Weights of a small GPT-style language model, trained from scratch on English Wikipedia: a variant of Adam for these matrices.
MLP neurons of a small language model. Each row is named by its layer, matrix (up: input weights) and neuron, and shows model dimensions 16-143. Each number is 128 + 24 x the weight over its row's rms, rounded and kept within 0 to 255. Numbers have three digits each.
Before each neuron's rows, "fires after" lists the tokens most often just before its 100 highest values on Wikipedia text that the model never trained on.

fires after: ",", " he", " ha", " be", " she", " emb"
L8.up213:114104143121124134144097127113114117153150078185129120093093154134141156119173123106159177112137128135144142096140130139135118108150152141125145117116110105121116091139155151115107180125131097154128148151152112129128146119134148106118116154134145095148119134078126106142131167107150156153159139136111146144113134123111141124132178101114104074119126123112045188121126117086127118136105

fires after: "-", "=", "\n\n", "E", " is", " as"
L8.up197:113124076116132078111141144104165075106174147107103168134109139130173139164138131122120119130125126145123065148159096137143138122126138127085100124123087118146134106090113175133188120080153088159149112162118081112122131112122105148113186133123137159186152107126159119126112149121133138123144112147096155144171111158115142133128142177102080137154167158086113121116149142085149144138086

fires after: " the", "|", " of", "  ", " at", " in"
L4.up436:144163102140087140134211156122110139137160138110130181098158132091128105143075137103150160097172154132107146150186097129085163131116141139133140141146116142160166162072140138137135193117138087112191152135115111158139087123171137115111132126102106123150093124128139108100115125120111131156118134145121137139136094161111135155157058149161129119078123126101131134130101171144145125111146

fires after: "\n\n", "=", " =", "}"
L2.up22:117139120117136144142138146159130126159107110124135139124131143124152081140166137096162120143094162151059118171109116123103112141140153126160096137166163127100107152119143105158086122091097140139111125140147126150151147142132126170086166121080165104140087116178120170078141148109105087114152064130152107106110105115128160122128100149113098152124137130136162129096144151111158101120116

fires after: " 0", " —", " 1", "  ", "=", ")"
L5.up316:152121102162144106133152115154115110171171119117115174148149146113131104124125133123142120097144138109097112104155124140083138117134146126171117107098130113120101108131135141165129176110146135117211131119134158120116118141139117197080127155082149112168141114089121122142086122105185128121164124133120144160118120156126144129159083100095103140122108150124163087100131151148144153124133

fires after: " |", ".", "|", ")"
L8.up57:111167132145160153196151145096093112124124114110140126117114121124155070107133136119129157123175126171128104140143109125115126135095152154113151167139104134091183138109111145147100149110119101073139132153141157142117126130144118132135123136121104137132140141147125158160112166100102153178136104155081100145115121174141118137114099089105142165135154168134088166149117166135149118142121

fires after: " of", " the", " in", " a", " for"
L7.up610:141133124112159143153135162128085150120134149114141121136105139063107098116171165113124113143152122144112107132148120142101136101135127124127132153117128100126154117140110134138137176147089115110171125196093105185183071153145107146085113141103113148119132121153128165123131145134124090141119131114115108203087112121146129144124090126142144102157106196119126173100123108109131155122145

fires after: " |", ",", " the", " of", ":"
L2.up559:130203116135120131120138174150138106114122120084131157124139135099137133122151148124114180114139171164135096140124132131166123149080139090179127168117122118130136129115074185118144098102142137110140151147163118148140147125134095109153116100128170159155146175108139118162149132116125098142089140174101093131156128141112124149106090093120106137064089112153127127130111156128129143116151

fires after: ",", " that", ";"
L7.up32:138096138118110139142127173128143121163163088105122176107118189115130126065142074095131136102108144164124120117114086172116129128138134114134129105150097094129167132130145132131125139135094136093146129165178155120172099130111148087089113141071123105106109105126135171185123147144108101110130112118125097152111112154162128108102106131140118133119094139113111154126183148105183165150134

fires after: ".", " |", " =", "|"
L8.up398:147147092166122160143122150161129131137092102134156121101099116117161118140178136179107134132115112156096117078095136137118117074117115128157119127126136118126149085126155124113117129130125104091132121150096130120115159130183083142142118118103120091150117078140120178169118129083111137119137138067113138152109101158107149114156101175101140108142128137103174104109130140131112149194142

fires after: " (", "[", ",", ".", "{", " \""
L4.up557:132077146093137134151102129122160133131146114125138131117143158137146184120149103122108165105090129127105135151174128228126119140109092094128113124118137119151163121146114165099140102120148095138142147098126164112093137144144199153091154119112167183135124146108141122151099125112093135103117139140159096140156125143114122084125133113143097131153089142134078135146173111133147146173127

fires after: "-", "=", " |", " 0", " —"
L4.up108:145125102134139160140173105155141104126108124110116196110102157113104102096105140105131090104115118131153105047122105140114148096136144148129128135137129095129124142136166117122142147098151120121161143164127136079131128117139125159126129123106160123153107095128101134130136135120190105127130150112126152125109111108143135167157100160124069109107120160118147077163155117148162150132140

fires after: ".", "=", "\n\n", "-"
L5.up158:140147125148123183119134136147119123064149114122195142118137115110151136106169125133154090115134123121096101156110110152175115108142108117108136128126131138123150120105111142161139092148118120146122117113145134118103173117161138184066147140083126066120156114134139174147100158120121130109123129109125121104110130128125134089111110118131113136138132133103167088092135147122147103123110

fires after: " (", " Su", " ", " su"
L8.up747:135109130072121174147110134090138140159148149143098142104132136124156129112174144115109089144132141109162133119164126155117199137138120125115091135144106117107173115141135132139153124120153118133112117124101119146131145139154174146090190152124121136147140146112146106122090122094105108121055116109135106113160107108127156106140147147104122123133088163156161113151161115095171118118129

fires after: ".", "9", "3", "5", "-", "4"
L4.up471:132119112138116113127174144147127109133080124110170182100095132129100125120165105111062166101158140138110093108134159152153155125168133130126125157113090086134097115109161122158152155091145160097126141114109128117132160115148161109114133142115178125126109109066126114087131127116162096138161132151124167109131107067102143154147149130130096117113138156132171084128154156113137143125151

fires after: " |", "  ", "\n", "|", "="
L10.up562:144102140136158105126150134133087099152080123108135104128133158100128125097147135096101174147118141127109144137112093106134094090183116128113132153135149131129131159105149162117109120153128102100172104122146130142130090137151140148115145098111132143115083120187094150103162121108134095160134150102143135104136127132170156132185120097128113126134106151116073142123135150149121081109149

fires after: " |", "|"
L2.up855:152156136111135134113122112120073131121112142117114092150130190114149120123134141097122126150169120130103164155160117142148144127093153098136105162143124127152132127170127141097145141162128123124132161115128118127112153177140146112137155110139097137140142136166139082151146138129092093137167154158130133084115141153140132164117086128124108153178130138095126130156188106121126138106124

fires after: " |", " st", "|", " St", " ch", "B"
L8.up810:143133128120147135144119111154113119135156083137140143126114125124099133160114122133113146168165121136128142104108078117132115139109103149118139114155128136130121088140165109157184144125123113146143153141130172122147115157130108146130128121143126105153107099112111141120115132112127121111181098139145139152111116189125129149144100122113140161111109139135171102066137133171163121184039

fires after: " |", "|", "  "
L3.up373:147131131147115108085158141136100106181169120125095162105138111119126101117133122104135135104131147151121157113177090119123142078140120100124146144116111141114139091100117127156174146162096118127168121111122106128116092150142137142118094133154119157116126179127097131131155112102111105153116166138107159144120115122132139135149092166128142148123146034066144125112139133171117081129117

fires after: " |", ".", "|", ")"
L8.up160:141140136153143124178163144112125101117061088102139134123145124128170109110173159150160128129171145170135139102124111150121127138133112137106102161135124122113163105096085098124123161127112106146121149147094095142118131123130120134124124113037120102128136141103169147154147122112062109171150092105117146122074117173154118092124142098122125142172136173132155177144149130136111072117129

fires after: "=", "-", " an"
L5.up238:135121137134128128144153146157130119127123111160132130145130152108157104141140141114108131114141180133114142083090112141147100091127148123105114121121158119124146152134129098114113146098125147138170139156084127127112134125144115205133123144097118091108141130162146131149091111117125131147165140075135129138134135119122162091129056090112097164152129183151150042096168118139120126152136

fires after: "\n", "\n\n", " was", " St", "–"
L8.up157:111117116129166142135144127163114102109152115148120143139082141113204110124131118086106135135131100105129119155160139141131086111102085166158109119151143119114086088084155175141146138137135121119122110108126161139133158082124134092094146130147185163137125124127133119147155105121118058136159107120099143126099103100120138082174137075102093149114148120103117149138151128142148132133065

fires after: "=", "-", " (", " \"", " a", " "
L5.up713:141110151121149131109139140166120131177157109139141104155111138111156139093154133115133118118118142119132128124129117145174111116132114102138114142167127112117151151114125083125186136128115136122158118146136119106112121154137195119109159130088137140150103114114152112167062121096127118126089130111132105189129129126138144110114106151098116168152071161121103077125152108144132157132132

fires after: ".", ",", " that", " where", " and"
L8.up171:159118130091116172150110159092160138164136099138105116080118148132115104115145086092080115148187093140160138170155110139129139134134157103168117131138098102097140116118129176072122154076114134136128146156163118117131126113150142135099134134100144112164114122101107141143134148133097150128141144119117128136115129165116125120129108091119140094124156166093106120104193168111170133142119

fires after: " |", "|", "="
L4.up485:137143152129151110075155144140114103152162113080098164118163120160110097152163118102138074128128109174092098162125141119127126088132113174134102125122114147116144129114102132177141114120111111093198166134098114100147139144157153130105143120149124138125093124130153129175109138111103074065114091073094133148136083131115122119117118156097128103146156089108172152125136142130095141129116

fires after: " the", " a", " to", ":", ",", " |"
L4.up439:137169114123098134134137168109128128164122129128128077115171127106146151144163132171071128123119153126126145141115105183130133161083113135144130126093136098116170133149116125110137146125118106123198135103151117139158098121136125124133153122099112116122112166110135093153155132127160117200092094127121119107165103140111130151138137100137121100156103114155124128157147127128150076133140

fires after: ",", " is", ":", ";", " as", " \""
L7.up524:168096142129128133133132135146115110156097090096129151117126137072142105116144091118132151090119108146123123183123114162106127145137130127157148164094119124112151086163124130159104201086106147145134154117161153123117146147147136178117122149093109126077108091120137110146114117121118175140153135124140073135157140143167135093115149106137114129138126148059125155122196123156153131134083

fires after: ".", "-", " |", ";"
L5.up535:130074155093133118122123127132129116151076132132139104147155177091162136119142143133109106078130122111103113142144142195131114136145129127118126150111149093121167136112131178142159131120157175105164125135099161152149130164151127160103140161106108179151142142127155160146125129112153150105147120106141077115180163120121126120098105105127117156106142167156165039144155115130097134125132

fires after: " the", " (", " of", " an", " for"
L6.up842:149128108133119117140129126149077127150152133120124112156114145095114098097107130120113141167109135150096175126181115122096119123163168146111103122134151140131159158164137120132195157151145108123140140152127109161149090142123129131101132139110101117101111154184117121121109097111148145096115132103132115152112152108161136120152103154137108119099111149136140081152135142166113103130127

fires after: "=", "\n\n", " =", "lu", " pos", "ipa"
L2.up824:146147101105131180165116131160162143107060084116133144141069161134147098123075122106132116094126108140100129134134093149105132108108123121126113113213132116083119143137132117110109117156147114103116139163120131142142167141089184125126152115137088111121153108151145119141105125117127156089126130125117114161112090130127136129104071128152128130138134171139088099109179130113147117147100

fires after: ".", ","
L5.up51:152134118084120162118130125128142124159120127101131155105111140103107143100135106127080112103148156103121128134128145156148108118145093099101116134064140097129113102167136191119113135103133155129142150118112087092145159152129175127119145147111147172134137116104120145126147140115165123104154134109157123160157152117122140118175119088102130124159107140145159100160182121127175164129138

fires after: " the", " in", ":", " (", "–"
L5.up25:135214145139112138128163101135097131111127148112114141130126118114136129144126163120139076102161136153077138171128123126103149096128135109149125135148116111154150138064172112117145210122111117135140127140059115153128102136158151130081131145114116123091104121155151146112113148127132151145100125148157132122106104105111163149155108112129147118120100095124129096122110169132126119166130

fires after: "-", "|", "hy", "ba"
L6.up83:158068161110141170107150129076094117156136125135125142131122152102094089159109118148139134149187110152119129151139166090170090104099110102118128155169161118127142100140155120129151124111163127177100118127077142099081156151101126076114121134138116123171112130132128163131147080125156099120115122090122146081126159137127130097136134087144126136164134126142141132137105144084148128077176

fires after: ","
L6.up74:158177148161157155191150160096118115140169108071151141106112117126155111092160111138159139113141119168106104129104108141132133111107121124136139167113120130117138136125131146142139162126123124149141127114174155112125125130133112136125128120088092152094161104095135131142101161103088142175150106113101104132118110195133123133131095087134079136161150133101098150122133171147153099125126

fires after: "-", " as", " (", " was"
L10.up276:162091127111111152167140127138091079141108145082121132132166132112153124077145162093081127139072124150145128156137084152151128147150097093154155129129135096123123124125161139120153144090104101132111164139126094088150127122120137159131156153167110151129145128095169149113139122128109146139117136144136142152097144142130144137141131178088122139116182147108138121136106121102164097152099

fires after: " |", ";", ",", " GT"
L2.up176:165128123139144084124135138124090084134168145134102115159113089118144126105153141112112163131146146142100133123120133096126135168121131073109108161114106166117099134114130125144130156138124141140135121086135134151101157153110183101120152133160140111127106141123090141127131054134060154127161067142107154104162119122148123148136100156123138129128123127062095130134185146142119122121136

fires after: ",", " |"
L8.up832:128098108175124116147125157087150123106134097128122087125141114146184147146130116068142170137176146105106097141128110122131131096126071134173121137104113119125114085114135146139108135132151131101127157138170116138134097133127105161137117132161111152139116144124115178127109121089130147113162070122132175165114151126121117134121179079098130147104133140117101143117154143126107108115122

fires after: " |", ";"
L11.up43:131108125125123121152111135128152154113115113145105118108146111107141110121149134100105148127164150175118130074141092122108143108133121092103126131106108101132156077117092086139113151129112148155137123105179124134135165118100136149166129120134144123095125157140103119192103130103124142136147132153158109214164125080119120104124139105158127097143113145105126136125158105102113141155142

fires after: " |", "–", ","
L10.up68:144120179104133153123084106129104111103111091118114175139111150127151078100155191121080133113117161176090101164147165124110108147154096114131109149136110115076129154145144121139144149141139133100145148128160118113147098165116125189098139170132136115109140087124111117144112114108140130139155138111131101135137102128137141084115134155154114152133175117161140151139105112122206168116144

fires after: " |", " the", " \"", ","
L7.up831:152131159117122136157136125128132130088099112106083169126123134075162116102161168107127135094154142117165117071122123143137102099097147119147126112126127078112115132137156121115121123138115119132172146154151106125182110120143155089139129090122125170099110102113156068178120121124142140148124085106113126129091107143140151168141101155146118132116135122095119150108141092133138119141108

fires after: " |", " 1", ";", " Group", "–"
L11.up13:148103141102129120150152125130112150150133154117116108099136126125100172080115134158107148127112162126086110125107119156100162128158114136133133159147121126136156138119152144156128113154142121115117154052146136145136162164163122109142111135156136157122122123116142104150134096099112131134127065103147136093105132128125146135149128124131120090131152120147124175149145157159129134132080

fires after: "-", "|"
L2.up93:137115130109109163123111110177124107134073105136129123131104165130130127095058154132147116115131084135111154090150165127107087095146101106108111148136137118110155147186148108163140146133135113135097137138126137127132130131124126094149132150136107139113108106101108159182110122115159145116139134111142146121109135106133144137124097148130083123175128147094143049089172129120133149121100

fires after: "|", "\n", " Website", " there", "\n\n", " There"
L8.up25:129109101114122146146100154111156115122098093128094128140104146094168096105126107128076114168132109162126094105143143121116109182161161131183063142196085122117151071114168159102112117132117130136132124133190142161126137125133150134127100116113127158113093120153119127147128113107066129126107125103124125108121140159135151129122132143095143103092141137175129130134202168117129108134107

fires after: ",", " and", " a", " the", " |", "."
L10.up764:110110124163127160116106115107096097183134096108145120121171143150148179122183096152089146150134181147110077125119069161176139172146132147124114132105127078100169078121128111128125139109134124126152127154131123110129084127156073156090178124099113094138138145128184102142135130119148140124150124105146110136132127148164149118143109121114085107131119134147109122118144118169120105160130

fires after: ".", "-", "–", "="
L4.up215:141123123139110136097173115162150124128075126126133157136133151132137142120152140070085117069169120109123125122171123209151122156186105144098120124138164104118156173114123149125136131057159129136171140100123152105128141127140155145125128135126119149124084127133153138139137140112145168130126120119152105106204129119092124161151129123101118111129117167117135088108104096128143128116159

fires after: ",", " ("
L8.up394:166152115148122140130133152100105130171152087069130131139123143112116144114210128120146166128150162127125117150129076130115115099116129072166110116099120133144109104136160121156136171082122144161133146149162149125102116149123131133085148205106144085119121133110177085128132121101107152097144119116138151165093110132101139126164067109089124148133140127157129128122091122165112111170134

fires after: ".", " |", "|", ")"
L8.up139:137156125151113137154159136098084093106094126108129129099135114105136112136147150170131102144176114174064107097131111149101127115150143103162130186135112097106172116146113087133142185099140114098140126116127136125132099176166060148130110130100140152117126120122133113130115138076066132162153102148067139125115119118134126137126169125120143148142112130125119115150135152158167116144101

fires after: ".", " (", " ", "-", " |"
L10.up498:156131158120153133159153100120148140105139142134140148117122130101179144100151144098119101113134158144125116142119116126124118117143136119157115150128105117108134148133129142138190127099131110125133133121145104170135147142124094138106139127094140109126173101151110120120149131112134080123129140109112115158110114113163201120139124127121097152114124089125166105079129118168114112147117

fires after: " |", " —", " the"
L2.up817:124102155107177115145135139137084125084144088105124111111115144146159142093128136147152128138110171132113132147161100118151063135137103157084139119148155145083145154150175156136136115155095118138094159126169100129116116153133170151119149127149119150155121101090110116121126139091119137178120162151125151141140113162127131093154154140175088147120128084167116170128088111117155127140151

fires after: " |", ";", " the"
L2.up128:137166139083118195159115143115094114165151121169117152108165151093086125118128158157126060107130149155165115115148095126125121121087167139133125104137143139124146127109159128136158152106123172134151135152150117125153100138128149085131168124094099161141088127146162113174115159121173134164116128104142097114101130127153124125157112176139087142123105123144139133105124123148149127095076

fires after: "B", " St", "M", " Ch", "G", " G"
L7.up130:138113152103138169117178154120113108138161097134149147117137111101116121137080101146119118152121136136133135159125066097129128129129140090154110114158117103134110107128097127141169157129105062115134136174148150119130160123139082099081150104083117167107147102145112139149091134126120138158132130113133102145104104161136167156141114094102115161090105107132125108106131155136173097137112

fires after: " |", "=", " the", "-", ":", " 2013"
L3.up361:123152109123100173164117135102146098169142122124168160139149119121165096142151100138115124147164130116133099051166101167116156129130180162120126171138144147103140106109110115128079145111167157123210163124104132163150128126135114121139121131120120080138098132123130111094133149110179160097134130114135108126125129149146121130125099122159095129173133181166122050087141132144123111120140

fires after: " |", "|", "  "
L4.up153:160090146127152133100147101128122113160142114129140147161155140120100153161097137154137123119085128125124128128135100148077120124152158130105119108132129149114120098170155157140149100120115125120189135143128151091116092148131127210137141134091109083136103109129121137117068122088155144144134150113119158121123104146114164096151096124137151136125100155116136064110153146160117125125137

fires after: " |", ";", "-"
L3.up82:161151140139111126098156102186121112137109132075125125118123129108136140135120160120104131059135125147094148110172126180105146147131148101093135121100174100137133145160134164143137126102178135114168160080144110112150117139119110124137119130135127161109102144096128145120130128101135118090176088133150125118197139161117134116168093123107085150115147168115135095136115154151114125132158

fires after: " |", ".", "|"
L8.up589:167180122113149159197155161100119118120128087129132143073167102082175086112120142147128135097177132171093125113107112119118148097103123143130131169142129145134146129123107125124096178092073072120151114119100140161153154127158109133123152137110127130123155139097134122161148141117114121184135078131118129122102120130130124151125107091130093190174143131139137129148118166113146122142116

fires after: " the", "\n\n", " an", " of", ",", "-"
L2.up168:134119091143121129142170150077121093113125123087156099126133153114156110153144140145126127098112125128135139131131144137112138125089160146173145129165139116122176140095116113137103142117189148135190131112154102130152103156164143120157090108129118155099112179120140102149098093111075137118105109128090101158142126132086139104143069144093051126109134150125100151129109128127158100141136

fires after: ".", "-", "|", " (", " |", ":"
L8.up870:161095126128166156120142128083138155140137119140103136110109127083178132095146110113097106146128100146125156137148127152135159151108140125156102133143102128127163098102095111145119080130153083147138150121126146130122133134145165156112111108117130127104135198095150120145157133127181104099106124131108098162126129114114164128144132111135107131135102107181136168141126122095137076122147

fires after: " |", " (", "  ", "-", " 0"
L4.up709:130144143077129130102137119135132130114166114107111183163101151137051110124073134124146128096137145105135117132129151131063142135105125132115135118111108139143135130119140135183133089126152105141146134145122169107109152115146161195090170137106127086146076122137105138192115111098115132131116064124132106167126129134146145129128070120115125135103086102161150113122143126133166163129094

fires after: " |", "|", ".", " Season", ")"
L8.up355:135103113133128164126133142122090078156108111114082175122119115120150085083096122137108149125168117164081106109171108139138127079143137123145107129123090069141148094100134153128101171145121101121121092147116161121129184109117124173143177147134142121152114066156093140137100158113111126136133137134094107159096111174078134138131109138156134159133128095089118120149131132128122114123115

fires after: "=", " to", " was"
L2.up171:128141158158147183130117105137125107123105123150114141114138121146144090167124139138089128146152113144154133111113175178148124168102115151132144149115096125112141106153134092097140173085107139112127130127086154115108168132120107118150116114161120133158157140122110166172133120120091111125159139099136124132140124128113135114135135092086074143108156104095165108083145124108136123126111

fires after: " |", " to", " and", "|"
L11.up327:124104141082138121124110125112095100124119138164090124120135178127145080145144133146107130124150117142164108121128112092104128116115088136163150121117124135121131142086112144141091125133100123164198131110167159127132192142150121080115130099134105136132122121119131112144131137119140124143128111096116098214170120124115125146137164087128136118117138154143123138057148147187149113151142

fires after: "="
L3.up368:138105104145125141153189124137147121160112120131112161136125132104113093163127127075096155156140122156100141109173103166140116145124181165171126176123129100099129114162162144098060155077126151107178144122144177141132126137113110092122087135131175137130090125096107137162088139105116147145153109134124113137108091147134132157115112145065072135137159151087140128118159155141151125109160

fires after: ",", " and", " but"
L8.up308:150112195138133162085170149135172109126127127102091153148131140143154083112149160107126130129174143148137144130151174128126102132155122124141112124098128103124137095102134153108119135089123150124087147115140152129090153153114145137126149185095142119127098110127133188136122174129078127139103130148119130165137133182114121138122081090152100118126135177127108095098101162129102121142139

fires after: "=", "\n\n", "\n", "-", " |"
L3.up121:134125086110138141142166116164116118106154141110122111137123146089114110109131154082182107124141150136132143153155071135082078160121137143147148151137107118090138136130140106111087139126125146154142116172116124162143120156121159168070112121080096146144125142138140152155086140083121124120098155115119092125104117162141137142114124133109098127145112140139169133063130124144116099126109

fires after: " |", "\n", "|", ".", "\n\n"
L7.up694:149128172113132124130129125115116136144117123141144175099171097157092094101101156164145116100157153164098105099151119107099125132102148137123136148139088120155150118121126145117188144155159122110141130116126169130106116117178119122073113133127123094149118138103124193137088104106163136161141122113123110143108115116103124105130146119108125143110119112139160137122137128167140111189083

fires after: " the", " (", "-", "C"
L10.up573:142166104145109144135179115150120131186136156120121119121121112128139097105141126132142165112111138120087111167112108127117104124178173126160130188148141137098103143149149162134179175126117079147147114155141123136114088166130128102093130156118128094115107191164137096144122133100124119117170095123146140105096142082120142131165124125143101124138111096171116137136125141133118134130103

fires after: "\n", "-", " |", ")", " •"
L11.up511:150068132149132171145183131124107104141135106082137172161095141089140104149116140120152134059147133131109113138147078169088086137153156118120099121189122139138132131125150154115141123125126120126098120190139133109132153164115144158110202136104128130175096097144128156140134133106107141123139102129094105151049139146135172137128073151128164137122130130169110157121178108103151114113101

fires after: " |", ";", "s"
L5.up441:123145137138142132084182107081087078146066117091084107145121154117139119139118139133108144118133101162130132115190088156131112126150147134157102165122173151126166122170156108138133109158086126138198120142126089109166119158132135156103103120117092079135147157146152097120143127106130107110119110147107105131124130111167145122153094160134140130131128103126141145121130137131112110118126

fires after: "=", "Personal", "Early"
L3.up497:155178106140107158129167104120134131131126121107084206164072141120096116109081103103115124084168132131128122116201107145104143117119139157081117099144115149109148152133132126126078153142118120100178126121095132159161110164106146140133086130130130110179101130132144110119125128102177165118134156122140135133129115141115117203099071131132099145162114130129155093110118124104120132112155

fires after: " the", " by", " of", " Ab", " conv", " C"
L8.up343:149122127118131154151113124163111115129151117116152129141147101103133118144168161112116118150138117136130125120137109140115130145092085111167095126154140144123143113127160123092147129090117115120137134138121122127141100146111127126124118093131114178099144159174174138167086135113132155127145123099146117145121139165152161110129108102130067123156092167171094146114122123155122113110111

fires after: ",", " |", "–", " −", "+"
L10.up579:171092169157137169117157135122151112157166145129124114106118123119158125133152144103137114112141107131128077113111141098097131104138109169099093109134129142117157111170108109125140105146143138127178120129162132108128100145114103116052132123134141171122148132128141138160137132101109129151147104136145174161098101096107119146142131113131147154166156149152079128111159134180131140118143

fires after: ".", ","
L4.up561:127099150115093141135200140130118120102118107097145192133143176113123125088157099098116143149142087148077103144135130122122099113154122073143111124104102114126116099117150155136151151112102158116145129128191103107140123139151178149123170141106154111127122131070108164128130131113100154096134115136124179137140116122127130115125135154074130140137132115127118129119168166126166153123136

fires after: ".", " -", "|", ":", ",", " song"
L6.up229:119143085119095136137132173134128095175134135164097136117154131096147110106136111097126161076135113127120120099163088135125133137159127129158130112129063117115157148095188144153156165152115110091142143122155180145143061148121145127112111100126129165120088115148138113160115129137132147127114105165109114156111099125113111156124141108153130132125141145112129154138163118158153084117107

fires after: "-", "|", "=", " ="
L4.up610:133150117135144152131117149176132116158155121125108142129137130112126089156108153134120103143100133180083124172177113112114129108137087137161111144154163129120118169082115101167131129142089128129146129108077123084159123140133141163074132119145127139122103121188140102148122142099124136121149142103122122171156128132136143097154071143166106140135158136113186105092135159148141119107096

fires after: "|", "–", " (", "-", "="
L10.up719:134110139141063137151159118147109089136121140099145138137134162098149085145133085133132124127141110187101134136106162123138136102185113150121111176157108174123141140107130141154117141112109070136170120156117124163087151159165121164065104143151124143145101138102144135151120144120122138107142131108105120136101108098132154102162070141141107118142119079171151135155130144069111099128108

fires after: "=", "\n\n"
L2.up23:125130081146099128140134152150138145155120133149072183158143121101080143146104144120140102110180139106090163156134104127113132093121111114109116113131088110116151127126116099148120178135106135117133103135121160154130121136139128123112084136093129124129097143107104138133068139113106161114150191121131079141162140127139138135116083093105091128135114131129162104100129128128128132111150

fires after: "\n", "|", " O", " Area", " |", " P"
L11.up429:123166102134135135155151132096129113158129134140157155103094132084153112133168122103103126111119153128094166168164129111133130114172145129121059143151124124131136101116161128130125141131147088141104131155173146147109163127136140140134158116091163154116079106122125116144164132097134110128129128111098111132081144122100146129171091103100135133129097108142105134134128118120147139135158

fires after: " |", " 0", " —", "=", "  ", " 1"
L7.up692:142112095124130118147144140103096120173143128111095156149130134095134127122188116091122119092131121142124130090132108159131114101174145112166102135100099150138100122141130138166167133132116095129130135151121164139107118119159132171089149152120202102143140123121127149140094162075150120124166132156130131118122127075102147133174124060100122166117133116129114104060110129128166122157131

fires after: "=", " =", "\n\n"
L2.up649:135101107161156127107071133112176127125097124107087144167096102136155117125140118110131061134120108167128128104146162146146118148151124121153116136158122108083119031152142126116104124119118141079112134132125131102131137142126123072128128136114186177124151165109151096158106138133145074095132134144152119139135104108132091109137133098135097109119191119116144130099134109102111137089131

fires after: "-", "|"
L2.up46:162171137108129092118170170153124129135110119130114066136122166129085074124112149104120148090131137156173149108124102068153116116102139121120095117120150121129134097156143103104141088146131146133135149121131143129131103144122088127136125133140104134145082144124140122122133162171112118137155182107146162111174120131160127121156086106093131137105120169106135112142149135198129145129150